python train.py --d_mlp=768 --vocab_size=8192 --norm="rmsnorm" --bias="none" --parallel_block=false --init="uniform" --init_std_qkv=0.0314 --weight_decay=0.15 --lr_head=0.00942 --decay_fraction=0.834 --decay_shape="linear" --final_lr_fraction=0.0 --train_tokens=474900000 --steps=12994
MLP neurons of a small language model. Each row is named by its layer, matrix (gate and up: input weights) and neuron, and shows model dimensions 0-191. Each number is 128 + 24 x the weight over its row's rms, rounded and kept within 0 to 255. Numbers have three digits each. A neuron's up and down rows have the sign that makes its largest values positive.
After each neuron's rows, "fires in" lists the words (lower case) most often at its 100 highest values on Wikipedia text that the model never trained on.

L7.gate298:142092134136099148130117125088120109130119122124098132118124104134126134146137144161112126105114148155092124104122110100128203114150125177091111142117129111084103135084097079123093133141155136168096128142110104131120146095136116091104146146132116122137098061144132138116098103117137065119106189155068144137142117168136131139139127137095163139145155115118157137155098132133136138141115119127124137110125148111108102146192088069175109111076123145111091109137107132097147118146092133143101119134140113127150101097157143100152131111142069107125109099144103131154130147119116141106
L7.up298:129096140184100092156150159102138112167125165117141120114148156144154138132157140141099165103130111128147105104077152160148145149061093140146122144127140099128069114056147115120105153120136138140165156133095142131085136109107166127122148108124087115124143130160142146162192118096127134127128120121135159141176158141138092119093179085126151093133140112134146123138124137126138148123101143154093135087106179132139098123120122120130154151173122127111094111113099141129145149157115090153105091162100139113128136097140129133136139122156140127152138139176132101128106109114093131110
fires in: "i", "not", "t", "to", "you"

L11.gate454:147145123175137108102110167109151157121120152129131135072152119169153152151124074127130121109154130171099139094140120106133090151152172173135157156120162107120091106138164125125136151149164125150127156180106095111148146155156116131127126130103123066155183142095097132065096101130120140136132108162114131147164131110143097174095131110093109135157114160132142146123132148109130111145128117166101176180093126133119098125114146156135165096105150151090128112137172132137151122107146146139133118114139143123117137157167151141117113129132101156116123113099140132126100117111092101098
L11.up454:151150097137120083136137124120102114120165096122118122134097126128114079120184077125138135124146167085139121108084103142121122151097152123119107151122161136100140125123101144123113107100129127142154154162129083153102088116096125143175116114149119092136131176103127108117101099130113140126091121139121121145134134131159128091108128100161148139106116142145101167105121114078148078107154129125150088194099086167124138152109135144109157096159113146074106109115128118084122122148167153133115137127119160137135102117099196145118121195118097116120138130139131121142109106157095137118
fires in: "to", "can", "not", "be", "could"

L6.gate618:111115105176167123143102123087142138124146119115146144125123142123124110131128163112132127168145137149124113141131107091117168115123146136148115147135093121134167105108155075142089119154116098115135123166086083071158109141134151122161127165117130135181120119137108165094092145101117137135138148101101121127120112105156165161145152117109161151125127175163150115127132138124156142109110150119134109139143125096128136120144132112129143159153091111123097107147076157115102139152093115093127127081072109181142114066154152124152118115153103101133123163083145141137189158116094164131
L6.up618:114102122104107175122129131106109169191124167154158160134117162113136134119112116097138123145206121118136108126136108133075128142128138130107155122077135113100110070098135109133127114117129133129116162097111136084096119128106154082157121117133151129130105113112182149146131110135122124140139116079113064124142139125095101155131101150140143104100087156098149117149106111119103116105083119127110168100136088121154102147130121091173147094123150124128105113120166090158159121139148093139099158133122167133115108134124129087146088115164087115144101135126117103094126130154121117099
fires in: "of", "for"

L5.gate690:107139126171110132133112103101128152163148142125113091130141109080192112134126128169123122136143150121136123111123116099127168102179125173124121116108135137161139085078152128138141122163123123157105150122139141123088145090136163117116125109112123145127164105177163164131125149127135173150094135164126172133153133125153104127131098081124157120100166089089170131125113113142111114171077157165158139122112125118128134130114114084090136130141114106139117115112112134114110155087094131147137106131111101113181151132156171095158146074117106106119113167100095136162112154128141146102
L5.up690:108127110135153114119144110112116094140165127169093162108118120099125132165145086111123147158144131173152122092089100139126109137104075133119129148152143121092123133072104121128112154107150149167115147141087127104119124128156161097102126121141158150078097060139165115118127136160126115137126112134102100148134103117133140130150138139153191136148131097129149148116129138125129093140111122121104105131153118141117070115117123120125119175110133115154089071097113127107174126131106152119169116151139096141125064119167152189145129110132150139119083146137099107129145137111121069141
fires in: "i", "we", "you", "web", "wedding"

L3.gate200:180128105108100150101132110151132120105119150103121121140108119156145139143106159127081145136080158122100108163160127152145161134165153164117152122070173127143139102178128090141087102119112136113138146126166140160158123116122119148121129169097145093105102146141129095159152125096125126095164121156154128140169145142127152114122137110108154143140091158123121070131126088115124119161169160112097104106101132129151082085131141172120082106101126130122137104114132092131120107109122134130071122130145107130103115133110142145119121093116133127143093115115114135092110148163069073151
L3.up200:135092102101149149117118130134151112135133133160131172137145132115175097146137142147108147111126164145104157115112128125127143142158147109101119117146102107122131101101098096119085149161124096134096121118117135114113177167086120096137129112111153114122102127169113131142106145147100154121144131088080142124157131078156159149151086158103112131129162105112128112130161108097138128137141192106150154138119123174128109116140129125155091105174141165118134154122138084101117092087160128135110139095075125124123167129113157104161094171116162186095128103170125102137095102135108115099
fires in: "league", "nhl", "year", "2016", "coach", "season"

L11.gate573:117131159127123167148096114130146120125108086095138105148104138099143160093118141117143138148140120108122126139134137145094105150110154103107093156131132141113098116112153086105109109129151097138127101120106120191173108154139177106100175151133118099118116107179146107115128165168132120114131183151076167131165085108150120169106138168173172139109074138124146127128118165115121134121084104106115148127133129136145152128145117077112134140143085129132128147145129118117135086179106146130112139081130158107127182146127160064149134127108117138144142109088150137152123132127137142115
L11.up573:165088134140119170133121153131141099109093092112126133115115136131133117088136124134130157167135109106143140098094122175107081102120113106134110107120117119086096132115133079141124176149145132176152102122078123160137125106086133118103135140099144126104107086149160114134173120137115097117113127171115167131164170140160112120150152126148119132127095119119132168123127140149114103123159068105112126074130159100146158159121112148123143109109149155110117110132143122133105147131136076160143115132103138095101101104118116067159120132130115103103146099149137115130159037123150129125
fires in: "to", "s", "office", "of", "his", "from"

L5.gate152:098142153135130105181148147125120146172121146129119105143167147152178107166106097127129156132168131140119101163105177135157124090125120135107137139165139185125166151107155108176118140173158099109128114136161137140146153145146149078152132128155113103120102139154097117156114150125117141140125126151108159154142124121108124128089112112125130127123132134111134137090126135175121204135169150148092130148104113134151168174089150120142145132120137084149130097130111131164125121128127148131140150122131142148116139141154136128124136097054101108164100129125099078159114104079094129103
L5.up152:088167127135120097123098123099102102165119111104086148110106129088147132157169153122185116134109135111142107122123152140106127151137125142150121101132156127074148150104076125187141104143133109177124169088100083162103146148122163090171107087159133134103109116110145119154105139172129127113140125121101126135167104145129099149138163149142149132129131117100111131120098115121155141074165134145134141137139096134108140112115142126140178144126121142151149113098171144128124140144163126105086093143121174176126123142167167131147116108107145098141085133147090117160147152130131096110
fires in: "can", "will", "may", "could", "should", "must"

L3.gate487:114123122138135184127096146126127079099149101136142089111141149125128129129136112138141111137081125166118133110134082105098153063148122107133138166108103088138109119159123135123164112113094136100124122131151121145090122140117133106152146139164153096121178156100082156142096149131115094122109177192117137105118108121125146141145139175138128137118110147120135181121126123100131111129120166094129121190073114116140177118165158139129150109132155106127111113141110093108153097124132072121148108096131123167163094100148116116143112157142116142175098133132139129146167108112105145092
L3.up487:193146142183097135130119154152144174150141163132151139131129107102128150104093056144121121105112087123118130159140149148105193120139172128129080135090164143133159144153126086117098141130161113147140136126151154163114103132116123164106141151092106118123141116119157104138096112160150140137142112092133120155105164126123119128140170139130091072101111117147126103132167112137098116071146121086158163145108125123160102141149143106119083122110171122146131125135143129133109108106106101133149142161144126118144142127147151163114146112153122138122125155125137114081104191120120118170
fires in: "also", "1", "0"

L7.gate631:110122144184116172135109148105113152155142138116135132152099108130189138107115137135125125151132188154126151145126100104115147109137165152080142122128145125128144096140134081160139094118122134159127151124078154128148121133192135114141138106112179149118117084123117165121136148130146077151133140133107151114127085143160136138121167134133128116120109127125177121128135123162132084154103150097128131119086099093104143119112102106129141200091158096116122106097123117103171117164092124124111119139166133104121136081156143105165129098120122158104144148126080125141071161117134129121
L7.up631:080118132156097127100128139087112129113123155122121132121106103159161089118110170145107139119073136129097133125089116144109125144135121128129124110127166103151130081104186101168144133121108134149151126141093127171089167128143098126147131081122120139108152111128132158137131092127134124181126122124148126136157099121113143120160141148157153123093101115117131163134114144163102114128098103138136136110131143119148128122131093095109163202137133107168132128131136152127146166173080151126159124098101162123117189136150145114128100149143156151096121143169099082170130080123169162110
fires in: "it", "there", "i", "we", "t"

L2.gate522:070100126123182126119137095115119136146160153134126108090104095145104117135131120120144099142137135132121181169106147115125136114089093132116108095120135187114115168141141138109159135130096121140108119116095143123179120127123138106117111117139094134119094182120085148126134139095121165147163091120132136073177129106142147167183113083152167122111155101118158115098144150107093110107108095137113102089130123090121097131112133127136106131129088156081139161144156104097080143169105107087114143135118110126100142123090171152119148104152106125137150096130151121122125108119132143143
L2.up522:101182088134133105120147106131117131096124157161134134169154157129129165120146144129158155065086132180129141141115128107169125115092133134137128136186111135156135106138174120133132112137133135175157130137162164086142131126125134135143168126109128114139168145128134106135129153145119148124134127089147155170138149117115156126125108096135138130096143154140116148129139075175129124094195130128140131071085172110151186114098126125143121113129120130123148144136154148105149102111135089161117116145168153110137128137183126100148100072132163120095108130112136124105151079128116113106
fires in: "7", "6", "9", "8", "5", "3"

L2.gate674:133155122129143153124156089131138114083124115132098114143090086136109118132136115116120126139101108125124115132121122146156149123130102106156166115156096127160120094158163108154146121111118117127085117097137144110127118128108147107100115094164093096121103076193140106166154101112131111144104146129115085106161117145086125105087103122113099136119125136150126116136117123103108111104142125113152106147124081154135087093135135164076140204124132140138106155135157141070142132122131145154166187104144172109142126146145149135080133120111133108101175123094149165130125164116167093111
L2.up674:123170126111141196126117106121145096098141079137087124148093096144129120135181095110149142129118172138185084125122105122126142122144127119132155125167116122081153098135174130144107121091096094157096117087141126131111097134110116104115160077124136140133160121149115121094135132176149126122098188123118144124155109137125115110153169147152169145126088106127143099136130081156119112145184117096096113140099090120091128093128137160120140183118136143140123119098139106096148107117127149088141159121102148142161114126152130146112129124112110121103139154092108152149131118100150103116
fires in: "after", "out", "following", "upon", "consists"

L7.gate350:085126098134159120133189103105080134143156127139107137129131141110151115131120144168108141139117129132128144151151136105111117126141165117161093123103152120127091152117130115088162124082109104102162130079134127129108180134164181105126152102109119168110166128103136102056122156083124097099131123117137168118094069133113153134131150170127076183146080094152143137180136144131159135124145136110137126150089147101117126102094154130146147158121093113107149129156129108118155139143109132146136110105157145111093124112120140160118138118133123165130098143107118145157168109142151121122
L7.up350:114116145098116141166089184105142121144110121110113130108149097103139096144160094178128087133142122137129095091136144098141105151169127105121096069140117137099100063137095131151129119165140111129142137095158135121088144091158095102107158152181149115083101134146153136111101154109165119108143103114119177124098105152131103126138111116094131141114125109181104134089154103146140125134129102111114099136128114119100117094139136118092139127092158104112136080083103130098142148128137119136137091121125116137144143127117152116168113131143123126087135116150144074103130162136114156178
fires in: "is", "ft", "was", "elevation", "m"

L8.gate577:129159141131106133165121123133142111162108103131126131126144141108172128134099114136096088136122139127135126140142095153109143123141102167142172103145119106151163140092111116113116111152141153125136119152136091153180135110106172121150105133092106123151151156125110135100138139138126095124122126129148137145136124160125108114184118149132078134164131159160165139118098171126201070124109179125114131135121108112091087113103117090099129128115083109130129148175086137139120148129105096123140115118106138134127084145140189149141114130127069107116084108113133145178136184111086099134
L8.up577:137112117109152083130157142130157098114132137106123089122109110167112086133148105125108109104087145155106102121107147151169112135136122141151136159124128175105153131143130116149121136163095125138138139101125078144123149172171112168114129112147129132138124158099077129151116164127135129148129133122082150174096107054178117111169135105149144117107104119113120116148152139142106100106143128144094089119103136125120167133132118098101115141093103178164123141129064143112145143145139124140092137084134141112142109136123115127132104147113117141113096121184073144173076169133157125122
fires in: "as", "named", "considered", "be", "is", "preceded"

L4.gate390:144126182139135125133112135131104135180156106116172118101092127133134167126115130106144077127136140151113111085109117122131159100101133129143116178120152109122122120120124135112119123116149104137111141144115100127110174140176146107124126073134150125093095136123124143127111125102111086162124156117130147111089085137094124138124168134144122161127105133154130100107104143116119094124093100135089102129153105116114162139143130098138134140121105099113108104121114123153135102133110136134101105129146099091130128062090098071130108104158071086151074131130131185149192177096131119154
L4.up390:121114128136143135126107172107168102135111092119146149159148115090134138114143118128136127074103135116126117085112141119133142172113131150155177147130126108101111119137177097151076096135140126125141099185124139162122119115160123150163101160173144167146127122156178155124143132097118117156103159092100114145101163125148106134168115150119143161123115143119132077122110109156156137139141120160095128139166159152119143113106147114114159149136130113177133143137142155146098109090149158105124107127099066093117127121125121098151103116145115076123151192119123093083123116109164136144
fires in: "of", "honorary", "thirty"

L2.gate22:067114139071092138126147163105155083129176128117106127122163108101134128122142114118096100154091106141154126075090130145118129095114129123159123151157123127121140132117137134144130132076150111108089109130102163115117080081130101152141103108136125104105147151139150143127130110146147128102112102133159172116106139139146138120182143136152122146128138117125134122165097141127104115127145153144113128119141151092111140118092119114123124153116090102127139134107154117126118116192158134101070159084178171146186138110137139125138139128156102103064148152139119130170169172146111119118
L2.up22:114142144143143101151136098106105115103134104137119079137115122122120123133115127134154134137128158094129162136157108136146106104107161155104134128142095162163136094160135137146126146173071126112142103096080144133185129124154142117097139145109110122139081133132105142146124138106109111158119172136120120152138133066120086123088120112141168123125138163148122109112148094123162102152138069100115108115090155131132158114144151139141130080131127121142145107141144109152173112103110081136182092140113131111111115182126099110110150100080122116145108078099121149077119133129125152192
fires in: "7", "6", "8", "1", "9", "5"

L6.gate512:106153164155135112144096101156140160145113126097128146097154168110137151096138108119123106093124120147118139132148148123138093112127150099173140152075081111101131112143158111157132094132118140120096154093103089152128166103147103153133124143179132095096136162113108108153118127124143138117129112089130160106104117129080133132144147128133153092124115156147115141126091172120127152121132112118092153187109102154139119079172108176147115110127111158159146130120179137133161065108090144141109084135126127136123150111167108099115138067140120106143089107153133087127113118133107113119
L6.up512:152141120131158122123098116101102155108132116074132101104106105150110144068135143062061166088131102145102140129132123173116163090121128139155107102121119132113129126127100113119133145111146132127129170128142161126131111102131118113144092147123134088116132122164114133159110117163121122084121119084115151148132134147102137136119090122139098160070101126091094105146171123094140130152106121169115094116133170175139123078131106080126128125143149134117176153115114114083129106117143119128141132119077123142125109104106118077141068145139094104137110125147126129120119111163173137140
fires in: "2018", "year", "gave", "review", "2016", "1984"

L7.gate61:114088144124090116141127073111154119125103139122122127136123172124176146132145168156121151134125164159111158113149120135111113116136133120111159155142123084103104131102100082153093145098116158155093135155108132158107129083149099098078157141102132151147122107117134154147123145105143061094153163136124142167121113127121095146139154105123129120103130120106118143142103149140126137133119186129117143126137130075128154110141087093135107098134106178119109095130091113178155102167165124102123120129132129132106125109136197138123152103099125103082094097120088160127102140109107151147
L7.up61:099105116124144143127140140148171138135133103084141140117098149156112099130112146141084118117109118143120114119108082121113142148147157124125127146139086139132165161131147138154125109076122123135125139102190086142122097057137145166154130139106108118114123112128161137104177142074137171119122172120128119140144098114160126140132147121130168107097138123135159150131086136148068146124058104135165097114093157153107082115157195158104148149095102136134144139136103104107130117122119137129126073145139119152125119156155140120132139144125124131118130158088132098154104085110091120129
fires in: "not", "t", "time", "to"

L11.gate263:094136146111121142140132146121151107143132095098134116167125191081159112111141166121143093134137156092154143117124109097102132101121142133099123118140157169092144114145140092143078145127111146099131117153137106142151129066115129128142131170144196097093170110166092099095157116141128139117135138139123134106115143185158126120126124147136098141115134163109142126121073176121147101126144124091151154124095147119153157120166120138147139135112157150122136137135158139079133164175156110134134139090099148150157105095136158148167163143114130162144110142118154080116140135141165139147
L11.up263:098136136147137124125146147129136132141115121155116110123131154113127165097113132096113113108100109125154104132120105120098121135089160113133140128108088144072104160159169108081114117139062141128141164128129118125127121143087128109116142153139119124106176090118163096147162130085129090151182119147092108160120092193122111093099141123126156142120088147127163121105134135105150145126110153133136153118098085144095102111095156128131130138168162108136108122159121147091170142165159119110158103111157128092154123112101096100143173103119130139095134154105140101135112113140181092164
fires in: "to", "from", "his"

L4.gate62:095094133149175137131107096117129137088130143092135104123141128117138120096113113083130129116117126132157138116141146131102184149057108171094155111148093132128108115117141121120112127141147110109125142139122098096147142107128123163106128125204138127145116129125171139156118151140143152085120115157135128172125156083104096117165103131169174166147137101127108152098106144113157153100098141126148076188133121097133131120144135158128177182148128164130113115160146150137105128184128123150134111122126083119125153109142083129148124151129098107159096156104142119089154133124123124152
L4.up62:068175179160095139135143111121122126184182098129133118145145137131098150116151115127164160139161152122170110137139111125125115136099136152098140140130150184131134141127158146165103107120118136133155115142149119127082124115150131089117146109144158120135137147138124096120180178144152103132103132149123132091075145124148083147107104113135163099143118145121143150117131125101112116102184135138142120168119106128069155141134118107168142159171128070143123107122145166106167101176135121113165158142133145121101143132116123174168108116153120106095150122128125146088163134136131132126
fires in: "of", "all", "seven", "nine", "four"

L7.gate106:112150129166077143119115148095087128152105104092150102110104170116132163151133138136122150129139145129116167125130137136117129109117162101124197142117116115114141111123111111144101112154127125148099167151099095122123131160163146142148160090149117120094120111148110160155090139110138060093125117186127148145122104120192097142105143123113084108116142085139152128144092132164125143113099109179148132146109118130115109121137079104118155156121132172103125133136147140098133103149126124138131082148127166113131104129167099084168112094157108110142127114123120095104100119078157125132
L7.up106:116179148132082136084134151096119144129098149084174123115108137143142133177179155173109113077133129126113161122127138164125152121147115138124147168114095124095151140072122149194122147139092110192116125100119113152113150135154091131161130124129092151114157116125101140116157123153163109107096148121111105145174088137169109108098111144105137092096132085130174135119115147154119134136136121157107131092140096119151114111152126126122170134141136128129113144105135170101129107121161151132146158131134130141149157169173110111118089106156138127164119133115159132123131101099105131107
fires in: "to", "not", "help", "helped"

L8.gate204:106150128116098100147111110112146117102144133114105091136110153142194127162162114068113105124136167139125128110110135089138186143142112119119106147127136094111106102145123113099171143147129112137187130129119120160119100146150128124129083153084118136133153105124101153140131131138119081153126138158079113120150105170091124126123115112166147129102121158165098155093175183143135066133112160095069160165134141120103146130138089102125133124143150158139102142101124144108123106150152134152137166083143147120115144083148146104138129124086108112141143137125126134117113170149103123141
L8.up204:119091119069120118147117128143136124122132113136131171117159082097151148137111139128115111160130116130122138151160151145165114144132123168122137141121097170121157165108137144129182112141132127138160129179147139102114124120136110140150115108110154142170150157147117139130109114108114146117096146145118170120143085110170139154148138146110166128174101136128140151105124122124175086121166098039139150077102116117119112103071144107154108150112114092115106136141150110085152129087110102079118158115102147084119129136094172159100150159119133135129163154159123113123140137131132106158
fires in: "as", "be", "performed", "was", "a"

L7.gate173:159110122149087128136103171077126148137163105092125167124161142103177087089093140145120149123181146117140118109150157141118162145167116125087132128125144137110145124104115072112165126129115105149119125157079128108121094139156117092134130134089185123130124154130124114110155150150144149171111148122099103164143125139144123105119147154151125164133086132140137071097123144165103127139137167118142153132116120125117154111170139097129132111098147119126134142117177094150121123160087117104149137113144101115121146099174140122138123172132083082111133181094119142122138143134094111095
L7.up173:108115111098135111151151132115147139100112154091143176153146140117138104125152081170127131128142139166141143140106109121130160099128122144098091123102099158148118122117137112110168110094151114124197132143119145127144031112132122130119093145143143133090116149152158154103135151123142162131089084154116145132119134106141130154124086139090099134119174130115139175138128116134170146126150132117187167093136158149122129117098100138142180132106091094138127134146098107097123143118118128169166121129130184166109099112135134136077126110112141129155132157134096103101150135126108098134
fires in: "most", "the", "a", "more"

L7.gate171:123129182128096115143124149100155152148115131130147140104110124119118155163134167132148125102116144141146112115132110169099159145135123099077154144133127151101122144112165123116131133138145131134116145173143125078129124098138132145103148161091075111080166122133160136141147124108113095082158115134100125151143126155172099114094134108140111114149136114109147099117105142152121174102133152135140157096099163157124117133128111107151098149146146189129105094127093134145169067144092137133102095126115160125077145156177148113150127157150065149150135128142112110091127100105089115154
L7.up171:099096114122120110115122125135133105173132104144150108154107135190112124124182131157125127060167144130104169134132122134147151141108093111141115150117097097109112148118146107117067112147130130188129142117119087144119114092132128168123158124148129131128117090156138134155120137129122093099137152126093148130161139162147116128135124144082093136085153130109119146078128121117105123122112145156148107157131119105117133090144153080125088115111143155132151110101131133145112093159189080154128112140191172124134108129117144144097111098125129140171125063081108125137106118120102126126
fires in: "to", "not", "t", "also"

L5.gate627:072140143182095117148077099112134126174108137158140081119157105119132116140113142134125161149128156112147136170092119134123144104123164112122109122154162129098109126148103108156126161162152119180069148085099153116138141106143122092148106095123114117103126084140112162150116129074130151104147136110140109112152109105100162098114123095129120100098119100135161093129171163134104119159110124114109110072089115152127110129107130124140126145081109134108124117131109140142149105137134098125064112118118130164185131132112138134105108161133131073135086127143122127120160125088120134129
L5.up627:124156091122072132093144124117099139120157118083128101097140128129147138165101093143128139108128128117071145148076159100146153124141101136101142133139134104141132152142066129136136069131121129104125127112109107102133146154105156097101120120156099115100120104096133105130121142165119066126155112127147129121143147119123105115129111150168128099124134109128124127090137140090087151164160161134146133165082094132129111176147129145144091116084137133120124123104156139095143089112134095160153081111110136162096154100140135153100139115140122084129082131150112125099067101116101158103
fires in: "to", "could", "should", "helped"

L8.gate466:109155169119154154138167125104115162167135121158127095107192094140117107158155087135145120094098135106138105154113085110153141125084100131116110129135097111158159138146127138119124160140175099085133149152096079141136154126149131132060104140139142137156120176144067111135129116123123118107145110112136099138111122144162144147172113118133134108127119178131095130110160151091160155145149151129133129132156128130138162153139151164108130200148139158101126124110106130130099115150145135110132103118172125137092125120140138125129089127114127169130148081110107073145159136108101134136
L8.up466:160144145117103167108135162109102138112120158131159153116109139129114112158122099102091156150140098122062130114130137131115141120123141086102154109120113102104103140140079100140092116164127127136124148125130161084124154092096143084148169158104120102106142115142106098104087133151116113116152149111128140126170149155122108153098130113116123096140135078108171116156120120123129087112137145120134109148112101099127181117154145175179146151103121089134142180152115117110145141134113121134172117124084123139177200143118137141122102182118118151185127139137141126130113104090126130138
fires in: "0", "census"

L5.gate531:083141142130157103169130105100136149168184123123141119106150144073153157153140122125136112143130133168149129110143126113105138088159144130133141130130143153092131133154121088072136159137103112125109130149102177116123136073124137134142132125111112140084148161195133140137110146114113137085104133123155111138138113146136106124114123108121177116154140151131114119135121121053143133132129091132120122135109162109108125038091114133102142131137131148148147121123172139132119138085100070132145078144158166106128125119133136097124127114088110075108103107139087157162136135113123125112
L5.up531:120114110080110163112159104108153115110115095120119101153160120110145105121109107118146137170143146151142137117139149154121103161126153142157139156139158130121092118138115134170136105132084104122139098117129139111172114092109117171087136090139124104127067109149142128152124100145208132100174145092170175156087155146133141089131112150140139155144115138116125155083139125192155103123100109134136132100107163130134136094126157130065106121144104136146111114130124120118111111110127131164147100124108141128118136128157126127165144120135144146104147098095134081136090082140178101126
fires in: "is", "elevation", "life"

L5.gate203:140119118170140126135160167101137130187107112131113125148131160077193131152113110109129140135128135134130095110156149156107133148094122134089146139084147100130134116130101159119090126129133083142135135128122106132128107128102140169160101068160129095121092099126112128102110144145130123123103143152129156102121158144154125110139135117146183124100088110149096100112110168148062131129116101158128109142122126129115108083174126150080116118132140133141141119149138107131107115147060069125140123142142147119099144095162094095068114121150141088140097136080128118107117159144130124132
L5.up203:104102125139117150177144142123143090141101104105121163133188105115149153119130116116138154145126112104116134105172160133106146116151150123116128124125146083115149154140101108099122070148129161089114116160102083166117130116155117130125102114186148100134137158137104112055080128120154109103112136127099158168130143162175110096131148099154154138140109109135135085148105117149094135159151129101121175120103126131094112107138094134098146124098134108163127097047169110130088124111128089097134148111157121152134126141146108125137123131149097123111122155156087142144139131124127121134
fires in: "six", "a", "four", "nine", "an"

L7.gate708:110157120119117141139140120086064089150158126115114128141139129138149075130128110120151133098127147166127141119068136112085118124144176136111109116150144166132154109093124132097158166102090128112141153118156154121152109143117146135101123079139068126142140132159141163155194172090127178126135141143078154088113116123140141136136124130157129102116120148165151103146149097121103145148108167152144087135167147107138129164094129115117152136148134121105119125155177114162151123119105128126085118114137164148153106114115144102111185137134127134144125154075116158131144106113117146157
L7.up708:116141107089122081129173101114122125173137091137102144122132156122159126168120101118149114170185132069144098133119155116135114161109112128161139150163143140100137137142106176130140105103126168114105149117089131136138097134117145134136131126140118088116160121142132125132121172109148126157139133103086118105145142185112110105179130104191162148113127160088126118085170113138146106128127072160109114104131118095112140180139108091133116127127127111087112136120158102079175123129105162117126155151128153117140149130143122137161115104084140148068109135134129125164124137121139127120
fires in: "7", "5", "3", "8", "6", "4"

L8.gate93:141137132156116136134100108130142096145136093085137122113142150139103101169105153110100116171130110112132151076135078111117088104131132085112150134163168124135147127148132127123125128122132110144103160120134108117112129147162090075128099079133133141119096104085084137142115163138152110111160116137127132101086149141140104088154203104110178103100112161136110145149120140115120155110109107114130134156159116100132124147085110148179079128098139117112134159106149120116171125149143130116124088117166151095088162148127109077121112128126086106141113131137118126155102120107161145169
L8.up93:172117122126124118126101134150097116118140141126128116086137104128179140151131074162140118141121104131123152103118138121142120068124146111157138169101167114154159116098158110110115137158114106099151157112092106133119117161145133134121114157120127131138132114151099147137118162146114115134118110183146158113160161145112145149083116129184124123136133139105104136143120139115190156080184126165107194129102111135136113168164110160096130196099137147076092137147132110116122152131095132159128120131146118151098125103086131111156137089143147152143134135130161083089108137137112128145
fires in: "is", "are", "was", "including", "were"

L11.gate133:139147157163120124130098161122096121115159127106174154106107163142113127084160113145147090101156161114121128126154134126074153102093127104148182130143128121121102130083156123147131116121136153114099145109112117140121106154110154164153125135104132111100043121134168159142113125144091121084130152139107178157093160168156129126130093110159117125130118150162111074066128121120125147183141084120131141114104134092114113136132093130124142148147177125150160102124137152167109122114123133117125130154106100141115104105110124114127160113116115095106117152089164118103157147118102104124
L11.up133:171153140133103152149147138135123108132183094134096138114106107117133164127120078144117114172129156129155096130130152131128074106177134098118101109147129122121169125119087137119180120101100160085135125083123084157118136122150127124142121119129093091139123120124168116135124135149146178166114178069152136133125149147174109130091129088133117164132121139160114110109118167108109123115148111147138106126173148183166167138128115137117128149084115130123159163134130124141118130068125155142149133125125111109140076160139144153155123145171160127130079155120115129125108135137134146164
fires in: "the", "finnish", "a", "an"

L8.gate125:106150148093128150126141088128109166130109102084127114157137151128159158137114104121114101119133123144120143110133113116071162090130106162105133112134103147107142139118130117146128110127139136138137214137125111105095111103154146099123139128155139150081127110112164123165119139170112134126121125177084135127161116156131107101170115115149143086156095152079141130130181183138108124145120157108121130105142124072100129105151137161172133126093128128113136139135104137089122119093150072118113126104131109137176161104124109148111149133158151130097138129169149144055134137155109120114
L8.up125:114173143159128115063120143078121095130104133128171182119113105140108122102095119141153109091125139098142140117129086116146112074158158106155150110109139131109130121114166120164112089150141125128079122121165104092152129185087101132109139130111161123118127097118143121142115110131116099102127109084133120138132116092132104148142111110137150097178165146127108134109099162102163150108114156101099185152119124123121122160143087164112158105135151147109115136109136122150160140139151148122151128110119120170162160111137157147152142126113118149135124123130139127176142154113144091201
fires in: "and", "or", "to", "with"

L4.gate91:105130101155135110137117148078144102103067121130127170102161149130131133205139097143103092118162141144131118114174135163125149121131163077143137109140104124109115133171152152124104151163140122142101163111124117134161142135171147120126127116116078126160160108132100140125098164121112148094145131139106164126097166153124137154126106128128131126144131137118103129084121161107134104139126161122104152123134133146141139083082119128140146122126112166083108160131106089129106094116168165137147151139170137085147105127121136104145125171154141146174089072139144092113129109080109111119
L4.up91:096129182141129119112120148117129140129108077122136113156125092132146156139154136093166103116150133130137116133126123148085131163125157117121146123145116125085104188142172176141114131128160119147128134120120116127105124117119122169130115063112128105145094131160133115111121126153136108157159142179085188100145115119106123132133127114099170082101121123105119148113117142137137082120143093135141155155108075154135049117136086140109149150116107137159161130129114107102150107120121191101118142082096093176127124122130098101134141149129104100139133138113115144144089140110145100091
fires in: "been", "is", "are", "being", "be"